python train.py --norm="rmsnorm" --tie_embeddings=false --parallel_block=false --init_std_o=0.00695 --lr_mult_o=2.0 --schedule="wsd" --final_lr_fraction=0.05 --steps=8148
MLP neurons of a small language model. Each row is named by its layer, matrix (gate and up: input weights) and neuron, and shows model dimensions 0-127. Each number is 128 + 32 x the weight over its row's rms, rounded and kept within 0 to 255. Numbers have three digits each. A neuron's up and down rows have the sign that makes its largest values positive.
After each neuron's rows, "fires in" lists the words (lower case) most often at its 100 highest values on Wikipedia text that the model never trained on.

L4.gate162:090156140204105132128154108152174121091126102137073075109120129188140076134124171112176076112073100172104099139104119103091102164122108079138134121153125127173113098152132141140168099163097174126148144132115134088128111160061119138176164187102139170098127107121121165162081165126152093124076106091124075137122055093106137076132198127149086088104129101133148148170127148115115101063166
L4.up162:109116102121165055066190126108128143064121138126184100105151147150135074079095101117132164164131138152182081176151083087151134100094137154127076134186193097158126144151128136181126152117130118129108133133146183101115087198078130109121146116126065119138130123111139109115093124147150125136158099129199156167099172119132156146119114176141060077120081113184140072183117134064173127099178
fires in: "to", "decommissioned", "in", "would", "despite", "helped"

L4.gate415:100062120137092151162112108182159114167141151135114112098122132083121097114136141104118131140182106207199137155139121096143155146087135150164140104234132103103158123118085058098122120129114135112130121125114140094105128163125139179046082081125037184121101117156149097088102087119107097128157130128083157109162131196131168095131161156120116085139148144119110155145069101149106106119128
L4.up415:058156124154126136111061107134141131084101134129204116062113097116136104092168117091081161157097075139132145150161105144150127139143148204113184105118142135165115158107095130113117164151130129108113132189132183083121142168140125150219169131134139143152144150186141071112143159144198115154142095126158080154112098151129142106116150137190141127158103072175095152126138089140164180152118
fires in: "first", "only", "more", "in", "lower", "earliest"

L4.gate681:138139147093193115076147101133158142098138169119128154099172175234104121169147133144120140096129124131167231168133105160121107152115120092200167159142170072139125120119162143115183145145129119117118110119155125113117160152089113103136136146110133189088118149082064120127130063117086104086141096098156096102159132173130091128111178189201117175115137129164183098134134122111124164134139
L4.up681:132165188137059155119182081136121057136109149157077148102217131119097112075118110178190164111091134183113084116129111147089140121146133158147166108161158144109147128177152151119086079097149138047103138148151154100095155154072141163118151164086092091201068127157155124108101154109110136083203214161140112153103150036055124136117091141143127143094133128079082104168141132169079070167174
fires in: "and", "slovenia"

L4.gate310:105167135140099149121089111116077140127122141109222085157141157167096112154087166093153135099121080140094145141131141108169161178125107165145117094107136151134105167161135057091145188101102070106081122127120150144135158133103059124058154132117069137164173133130113103112073124099147172146125195160078082132102158122168118082093128144130154120118170111100059166120118173124103120134129
L4.up310:140138121207160144149147167145126179084138133111168114096096061150154141144107116064120143120119102161116110091170075139167156068127121079182104160130116109132092127154101101061184104118171089160145095149091114149092123113059097140078116134155072108129160137114146126158139156106151094170113147110124075134145180117139134180119146125118109131107186112092132123173088096099189193090068
fires in: "was", "is", "are", "include", "were", "especially"

L4.gate3:096148164059046154160106170122083091147096220122112110122104137160102086107129144168125093130185115111180109139157158143186095164187092129163088138138187153070127098150049112083085137157146142117146161079141126193164077165155103172118129162122192096124087113127138172141101128154141139119126061122104179119114103203144111065125079152139135097146127152155144172139180148126108080114097
L4.up3:067083133088071085175157179144204104125096091141127124125131202109103098116097205132154169131144129168177097148084170157140145153113180152106133139139143122065101096153113156173087126154081108140126134101150118175111118145144115094139120179112159113133126169149141114080048102150138138099125125113104168105141136132136173099145154142187163084101124153144080145064146125173175163075159
fires in: "in", "awards", "best"

L4.gate164:126102089102103120111044145180139157130145111152092119148172132116115131128135196135057136122149137137135132097141064148116144124112112131163122115114107144113167108090115121153120169191077150132176138115107127117113073199112138132094085094199116094145101154116089150083139192124154149148096118085089141047194150115116121162127088179149190146106174092114084153109105080069135108077151
L4.up164:067147116114119109160098116161124093149123103155131181202106125091078124123164156109080091116151141144145087111159120109173118112091152107101104122189169070145208141094081110056077132155104117138115149095097135076112118186102179134080124100138096153101093113145131141124110145194192112151139118096039134087172142126071133179151074177129122130099162121176076152134148147186141113082151
fires in: "of", "to", "in"

L4.gate271:127098105137091130188120081199161106091127166163085109089134126072124128133131173168139128119092130067111114084120152078069066121091148111097113101132135131169126144108148041118093132132178168108111113175122105191115102137156171105145116193138129143127125195092166116117155135128151111121133091157184111139178117178164108094065128136174173171133145182168093102121116155142109101047135
L4.up271:136162108128167121138180164103090154137119143129136097108092137158101089132146149105061180104090092135137105136092107204060145120150153135116119135170099123131103189123135109134145152150136123095047143152203207131142131222129139123105108115113101166111167171135130128187205160092179104098154128113145167091174108135106172080122110129160080150092114080126132072110133129132096015160114
fires in: "a", "an"

L4.gate114:165112109126099117173115130106104194110093115113108153154150099127098122123129149104151115167167163143083125140136140136093115079039129098125114142182188093104131084152143163087123102124140171145095170140119117099080110113104115086136168178047123197123080157113087161147109118130154110125154165127151129159140213122127117087090103100142131124146096151121171096088086151206105095165170
L4.up114:185184108100083088134157116114071100113144128116131110052147136121118186156141148114116179123143100155130146181092101136089183150087108073168110088128147069098152138142117124135146089077161234087105144106128121188097123147121112184156182158133134077165169143163136095132103131121152137154131086125149161099160069137142119130065097084109151090153170119174070129114087163148097112146098
fires in: "in", "with", "on", "from"

L4.gate376:120136106080117136106157114174092118094094135165117127111123164128107119193073058111147117063104111183103128113095119119153117145148112133099096129125151073097102047162190138032167145158141097118111195152168142062081203148134168099158191089120102123112132095150165081136185126144077150111213137117115093132139160090149111161110098125092138179138112151093139140077108094139102113148090
L4.up376:093150110138116104132218108108132105147075157161104205154156079146096154122140107139112091101109103181148145126104125129137094124099093101176174084128114184138163199183158103099159087157132169108046119114122170174141076139092122152151177135081146129179170109083128163113124137089105074108110142131127145099134117089077113093103122069153090110130116143116187115179043120106148080120133
fires in: "but", "and", "so", "while", "massachusetts"

L4.gate305:104115165128148124143166101107123229108159115080183103137093147139147093136096082114058112111134154176155162116155139113137124163129152100204125167132055190142095111145085131102124151112077125111098199145129089163136182112134085138117154142115088156132157130156092079111113127064103141206120089109158143134153129093197161165110128137083093110187174116131094133131102146128034189199091
L4.up305:166141089143187131030149080148136149131179145163138089115138158181201153146109166119130137166112127153079111144089130088141081090096134136119108137083118072191114109097148138075104061096109187153155107104117102074160134079119122141127097115150094196103105083115112108125104129126117137194140099156127150153099065141128106141099094200062159139108125137167118100099081131090117176096108
fires in: "and", "or", "contains"

L4.gate342:085102143119162167111094093155153090120083116043143106098115107177169093094139148168121133131110140149161081130140033142152132184116087161163120135139171132138151141093103104108102181139139117112103165108090112095165134134173089126147086095115140123179129135168095138091089160227134112101108110131145141142140086197115173093190137146129075053137146151134163151120097083184142120188173
L4.up342:135084165083150162141087129163161125090108092033085183117104177142111118123171101178134204099094085153081105164132095133111132122027143096139095097151101111125194181159101091141089158152144162109067170138100158117099147126133118065147151104111091091131134114075071114127149104151109117107152160139133083069162139167081128104100202071128125122200102149096065117075088117160141153137164
fires in: "of", "in", "from", "cooper", "martial", "win"

L4.gate663:149172084156063177175130161152110198167091117124113111132117171151136115168121108095173110149154126144086088092154072162129163168179109104094102130151154134144077092082110128187160102176095162131090163144128140117126102121098070091073139142102063098173183103165109146162089118131137130092147121135122114085145086122188130166166116106122112117091171126165151101083112135108119146146122
L4.up663:120198179147088161108200202119155103115138155053116120165132155109130166117099127136176141074026135177126081139145148061195171116106182100145148074196140092115140101091085235156140144150109136113086122109112120182166116155134159119167171138162100115161129180167150176134140157121131131146087119113142132140134107103134143160165148057103133174155128105146145124038154143169147192180134
fires in: "of", "all", "got"

L4.gate7:106161109117091088087150133160097153094124115144131145107129112158103114097101137058178098154118207136141093089056086146221134118092076093153147111142156140090123119167093126086158127117121157099075137169111091080107121147081113147148175181121114097142117112156103123131089120102054147099111096139136093127112118157069105092095144151124125190106195078123134183096160136120161092135102
L4.up7:124107158136040132135171110118121158142157187025110175210141083080094129131128097122147166118166141165118137153108131204117159098179147126085130108123057111143139146172137087104126087125129164078129117124131142184106159130120153102163178101141119084113146087139163176176159103141115098049076150121100140182142111114143193147143106090108099169134199098152061137164152114159119095158085
fires in: "on", "of", "released", "for", "chose", "in"

L4.gate456:121150166116108161120121120148151169146181092135115137184151081150108133121179085162168128093108112106147080105149110214134144165116112091172161193145143104077104115204183098074097103156159037152080088139173111135111155101084109172080112165165069132102085137099110092167190105115133124146143103242137106170157185152164108104114173097120128076142131161162138131113137127099150144081135
L4.up456:097138093108095099091129154145084202118191110112126101145130134166131137168121085130099127144175116130130147136119153191144142113137127117142111122156173136134117071114194165110166189158093185126086135120177137109189133162120137150112204054144160165054158112093075133082115203098131190105132144092148138116152112166147177166138080174092155147170164134037139104130150098171132162121148
fires in: "is", "was", "were", "in", "a"

L4.gate141:204086124136094122171127129153144148166140107124065138190196107149083191129095173103151152100149087199120128089082088101158056167116159149152104161201109164103096075075138120140135168164164148133070173107078128148143140124114116046118129104154179161119090092120100144103051116139114089079129130150046099159145126107101103117202121097113149127103175078075112147101163110109144099151109
L4.up141:126142163118187112145084156163162124165113157147145146121084180150117079126154140146120149178097114108162101170165123076105167136177210147121138095177093129098090128169071111131076093117157169150108166154128137199131138159088105150116117137159081109091119165104098105126159169147110125145094115153106153121144139120106129128107102174058109101103209039103106085117161117168145167106074
fires in: "of"

L4.gate363:135096122112123140141139119099175206135144119146116087102155103137102142101128110143182166141082128084159096160104121181187126167174027094138157163109150141090106096100180175117130165120128127107111053102147116179156127154160105181179138090098132113177150167135150145138139149124199138165192124093154126101136107167110164104101121125089156137097076070154171141122063092158144135133112
L4.up363:139123122153113166100101127148137139104146117137104100142156147134083108132115110147137175095164115139099078074123157127177098119141187125143051113094074120149136096114145134141152160133129089117152127156111108137151147171093154136070116090132060150147107146127132128139153156189160201097182082203164108162103130154084081145163153135118156128142118143132116189114087192148124117100109
fires in: "as"

L4.gate318:116126117078118157139118132100180133117146102186129132111116122132126107134166146145113112092151110143147138130154137135196156114056099163193165140118165138141152155137179101120150082172128107134137152108137127168085142127110074118068128116150126149142166152099127127222154139100167135163137139118061085115196167173115086126093170173100120066173135111211117156121090097106104166125185
L4.up318:129126099141172176104088085209191089104149100142161157157150139146143138094150183135151127197113116162114171145133161160143107097022120192122175122159112166154168120080134148195171167191154098158138080121120123123161105112136138126097096125155118134128122089173154040144155163127171159114109093091148159146149163113088119122171134194096109173143128132163184116144084065138121161101139
fires in: "to", "was", "were", "soon"

L4.gate645:111140118115116174081089117206151178083159117127112083084082148119115127101135085087143122152148115099194145105134126144138150150141164145142149113115122117135128126069162210100110136154057143073148096124132131122177122074094095121117139091179083119157136185123136140157150161090193153113119126084056112153138159200115147103137119100113138099111056086142092118134117054168141109144114
L4.up645:120123143146136188121138106088175117078115120134144119127170119183072149131104066109124130169088166113062157098113163122135090101090147113137188096144099077140138161132162122158169165140204110139134086115082143120102132113137143132109148129139151081176144096076128163171112189130107096082121129155140158132195128101112133174080136133147134141118098183150136141063092094137136087103130
fires in: "was", "is", "been", "of"

L4.gate545:197114103156135147158131113169127168096070106082133154117136164132104129085130157176082165177193147170163195095145125098108100127084118132122144128135169132134136082144121102140167102073170074132150132192182124076113092146202117109063128164117140122131170157147121170118110175136120142145126074090097149126135157158150171063120098131169127124144118233171124163142164093112112092183180
L4.up545:086144142108115160167177134178114105101111148132183156131152177100154112127179116163180174125134141195148153109105025137128091136137125093155162058110108150165149114107081103103145140129155147078097159112109110136149148141155130139078113161124144107125105158200135167170084177130136111071176148141128108120113105148156114142111148186170167103139180129101106156223116135111094129078148
fires in: "to", "not", "t"

L4.gate242:130106085112134166103163083136126159171090130106182118125125146099117129111109169131074142142165137200143152133120093125160106138097162137161132181151099145185089065149164129177245121108116110184175153131155090101170079166178119106068106154087152158123154139163155186104084153137111129131067103138138138128125116112086136147152127155082142125101125167141118162152109110143141119153131
L4.up242:154115105119173121119126077139132157129140154065144161134153144132156113146118115151103175109117055167209138198108157146141170078111089166138097204163114155166077127105129113111165141129077145087104125113137104138085111095104093133087167170163150133112176152166129134069109211079109121107126093078113056127113073101080137108156165168198122135173113151135144184149092114144190162114112
fires in: "to", "not", "would", "t", "help", "helped"

L4.gate353:150112188123093104188127105161127090189129159093132145168098157146141114089111084100114074185148115120075132094143068116165138206122047091137092108222096128156160070127113096138176108116122137147177148148124064161137171153115146071135170099125128111183114152184090147101093140127158126073153111102122142126134114173107125136133103101112145074135138101157143124126181116169125159152159
L4.up353:085145095186135138144164086184160119087097155172124117150140189090114106129158062157153156165159138170175115071152118104147164255114078142107125181150137176071139099157110175156159112136186122079121164097125174065157153188148091098163139124130060153076167124090112188201124156066117105129120106078112128118215096137082181153144115087086116133144099123099189160099194061120147069169104
fires in: "at", "received", "of", "from", "through"

L4.gate530:157073176134136155115120142127152192132170202128184056115135156164053112139138122114158156119188088082109118111137185125056151156099119143105100143097179185130096163150113070178123155161099102134197112125100083099099168098126111104099129163115174119184150122088125092143037120083168138098086107149125103122114182106110168121128137177112134152105145110163168102160152143056101161074073
L4.up530:052111116161071102112120119085139100104197086129135115064081085123101138124131146116138086129179114052142144105104158115116077140116123101116132110138143085132107145115084121145158116151112134154163132102098139092169181188162170116074113151129112207086112134105137102165067093146145115181159065085178140120159192146120184106119138097157093104121114130152161124166129102163152146111152
fires in: "the", "a", "there", "i"

L4.gate393:131153121190123066127097111078173115149055105098099115096144117118047150082106152127106171108092117144114064127105116111130167155127103128156117132103114137150110127089099102127172114091132178124164197209114139076134166112109134039159181123154145155105111139130143066113109169151082121066107127154093067099175107128139057129189124108135117104086163063184176074128141127181122095131112
L4.up393:144104172128133103092063112149191122152086098167092084095063141101122151139129132094118159170064139167182080141145084135128125145123167147116092130154123105162057124110135095152135079085060141090117187171098165129135141128117137108107111156107120111143110132130113150109101114175132101077134152152108081081116185125148129192209134094122063122093153074165129114102134108159114052131120
fires in: "of", "all", "most", "many", "among"

L4.gate95:090063138130138124150132146115153167131160170164096128101137105118130162133161154180058081095142119091134168093059094122127154115120185219142136094126152156108124173157197141166107186107074130185177189180095134128131138204164157098070077122116124121128189145117092121161157164142088139149088099086137152086115096177069115108196141153118134124147150121142182164103112130162095144101112
L4.up95:173078161087058137163126118113115147123102147131198093123158163152117146132220158126125092031130117114132075058155100075073138145147125088110156147109163138148172145113137139109162162131149085129143114116169099177124094144154176150098203126133159174126141150103087155118135185154078164149113133128172105066132140148086134126083094165150156155123068108140137219101196172071099163162144
fires in: "in", "to", "with", "from", "left", "at"

L4.gate174:062093155163167141131095098107134157105111189147096129136168128072160120176066077116103151123092110171160123165131189116169093167099180080126157091139144120146094176109104149116099092129143110146120079113119155131136110098095164149131140105107079175153151160149094077194128106099122110124111140103098122116205132229143142047149121143145070118113115082196136134178067090068104167142148
L4.up174:112098151096101150120129159134125176104118103053139090203038140115063159093149128087159111069157110114146123161117146100104109170158050146192127115190160124157129071116153101153142074143120149161125114140158089162116117147103122140110146125125097117180095199128139082118154158065117141123128069124104104157174166149104053121075153203082110080152084125112129111152091102167073095133153
fires in: "have", "had", "has"

L4.gate384:162185115156114063155111149095116110135104105138167133075143135160131104084137160159175136121098131157067088104139083136174155164122163103117107138099120120084086107131136106146126097148167150144075192099142176129156128156106084104139164150100098120137076197125160211140104101200126093133191040169096165125111109161158104089126146085118082129106125126225181151112134174123099152116181
L4.up384:103131092063136101192128173102171176172183069085079125119152109076102142155132104139081155140110125165123076083153194084152142104157211137154110119180098114164069136105089095124165129152049129096060126172099087117097166131114119063172141143116098136132137122122042166095159110098115141113127175168136141168128132137099112130141126140114126140136098153124157071187124127152104073137114
fires in: "of", "among", "on", "other", "as"

L4.gate471:124091133144081074124170103131091124148124088159091092114139143127123104110118133138123127156132155129146148117132158149184125100116138115120103085157160099112104144119152107126149077113102117125129114060123126129139163084101047122048136153167082186103081113116140133103152076092095095085167136078134160184161185162135090155153072143140077146183143141151104128094110111100141054121157
L4.up471:126151107119109086118166167083071124114150137174131112114151128148195141138139110086144135150083134122145101109055117170128141190098121129129121107171157184143127134137141141118131126140156118149077114151204168071156091109146131153128137212095058160109119132114078127156117125042113134100151152132122098150148147174162118157074122123116128125180127093110199192103105098102097094127121
fires in: "had", "has", "was", "with", "have"

L4.gate169:088120126123107199136177091071123150137092190119118111099113188093122146110133137070127107139158094116142083119127089084128085165137087144141118110146155154093103155177157182111117125148143078176148165109153153082139100125175154126110141204226085101141123124090141159142136143136163122106158109165078100076130107149139159105140144159109136142144051140153106131098128112111106092136128
L4.up169:057140076088117113171082154085107194159089186168089165132147112086148173106090090098151112159155091080152113104118080159106122161146094099154172139082144140025100170201146121116120105150156089196130159136150126083086136141070130114125137160181112138130136109105142097118112137132179141134092076199126188114096167146184119101130094093105119145152088121138137109132128152089125119123174
fires in: "as", "appointed", "elected", "named", "a", "became"

L4.gate200:113113111175190122162144152155150129141114151133113161163113108156089106150121104118066092097094170156091179158125112134109097167081207135175158155109133126138172086119086111107089222132183125140196117198112151111140154165093175072164078091162113182097146116173123113135133122179192134157162122145133140114202149130145136163193151189101178090073138106168147125116174113128172146124091
L4.up200:065076098209115101112050128139155108098145060143127162144127119080150139066165114118108098119109157147062124086143141092067117139143164104176157115126152167178117120166115138132145152122090083109127156168132148119171084080143146100108111099159167180098081117126054126167129172158178132162146149129108139097148180120129104089146195178087169105127120146080108108119111158106143146095146
fires in: "and", "of", "in", "from", "at", "on"

L4.gate153:141103075131105144115142166149140102092082122127134124210113097061122056102120153161148168190208085116145105075089143164160093163131130093086161135158161141114129138174148126160097179210087121122131131162076076128112071128157137106071109195064056090094132180140131151132081210106149149114129075059115130169168142108085105086164117097132157088125190111137082148083141085149118123146139
L4.up153:196116150079131154142140148155096075166101077146124148095131082110166103141144154150118078164133195141148111143149154132082070151129135108170175125167188197126203134108060132135136216121163148154150208071083108162120156121132137111185147077076086112188125087126102152145136168160108118150205118080120174083096153146113102168112134128126100094141125099117122117152104111149125054081167
fires in: "during", "of", "for", "in", "following"

L4.gate555:105086114101098042149165143203076096120124121176095098151090085086138115123132083125125125175127128095120126139110153084098111130088121135101179096159154084189151174130151125143138112125096067125166038076165109087148183061118136120138174102109129121099159136121129128130159129119182110155128123155109136124110150145117134115126139132059121116087124094118085165182144069086093104154119
L4.up555:165121115143031110109202152166120134175117162080062181181144072156116121083169109139112197169100161089080178135140149132092172171089129160129132123116152088118174092156109120133177120103140146097063148145128121082134110154121112110127164110167145137098084125120154144134106182090143092099073075123160146137155197110123181097159119140160159076146110102119148137100138092132148134174151
fires in: "for", "000", "200"

L4.gate54:105129076136133138119196080133086158116088116127078177130070121199120154114142163056142150109154136146152195147124123132158147066138105193204123105139147144078151104099186123142144089182100116166133102091140099072126170130153105196127110133096165119129067158181176125153121093069112141108089113106089093107143109127136186122103125109091081064198164137201109103084153148138050147155148
L4.up54:132159153084169199144174113143096114086180085130145182118076081137084129143155113107107113097109081096160171160118124118135144058106186110162128180134132120106127178136115127167130129099101151097116154129149158151102144153081114144111114137140132101143096097118177094140152120133167104102077169142079145143162154151149151138136143114091100158123169130159121094118041142108057125158125
fires in: "was", "when", "be", "been", "if"

L4.gate436:092113105173054153156145190130120091102141141168133078137122075107149152113131076190136122135118097091138137117143059144145135117161131106224141117119180172131071177071173085100155149185141138138120126095108082141154129114127138141140140162093124106060101126134030077124134114127156118156112150140093170088133100118171142077163150141218099130080075125123131112134159144109100104138100
L4.up436:098067088138064139149158160134179054098082106108106123163089115085121117106126049155108070183124129116098153130120127163134068139102150105162131115139160152154180102135070138116116138110123147137153126193157130088152165137209137080168123137079138154116102086145123153128131109049158106105111124187112168081096146147111181141115177147108140141162179071166141144134164121165150054107125
fires in: "after", "for", "following", "next"

L4.gate661:108149201128164148160130083124161090119139141133133189143137076115131146121188121169080123120137137135151132144148105162120128053152113077086102157177139124098141137153111174121104149147137082087105151148153154181145116185128154132133179111121080135187134121096110174172173093096108123149089078160166177110122136155112164089181199117138178109161168179140093154153205056110127187131164
L4.up661:136162071174126158122110137164104076144081144123193131102119095134116149146114141109106117112106198127124255098073087142081119144075151166107143119126153128148124205187083129114119093138109138153145098176133147132147155147127168104162086086058153122173120143123066120118094169120144122154139184143117171077159070160163179155178156121103086175128144133153132142133136108051121118096181
fires in: "to", "in", "of", "from", "vladimir", "into"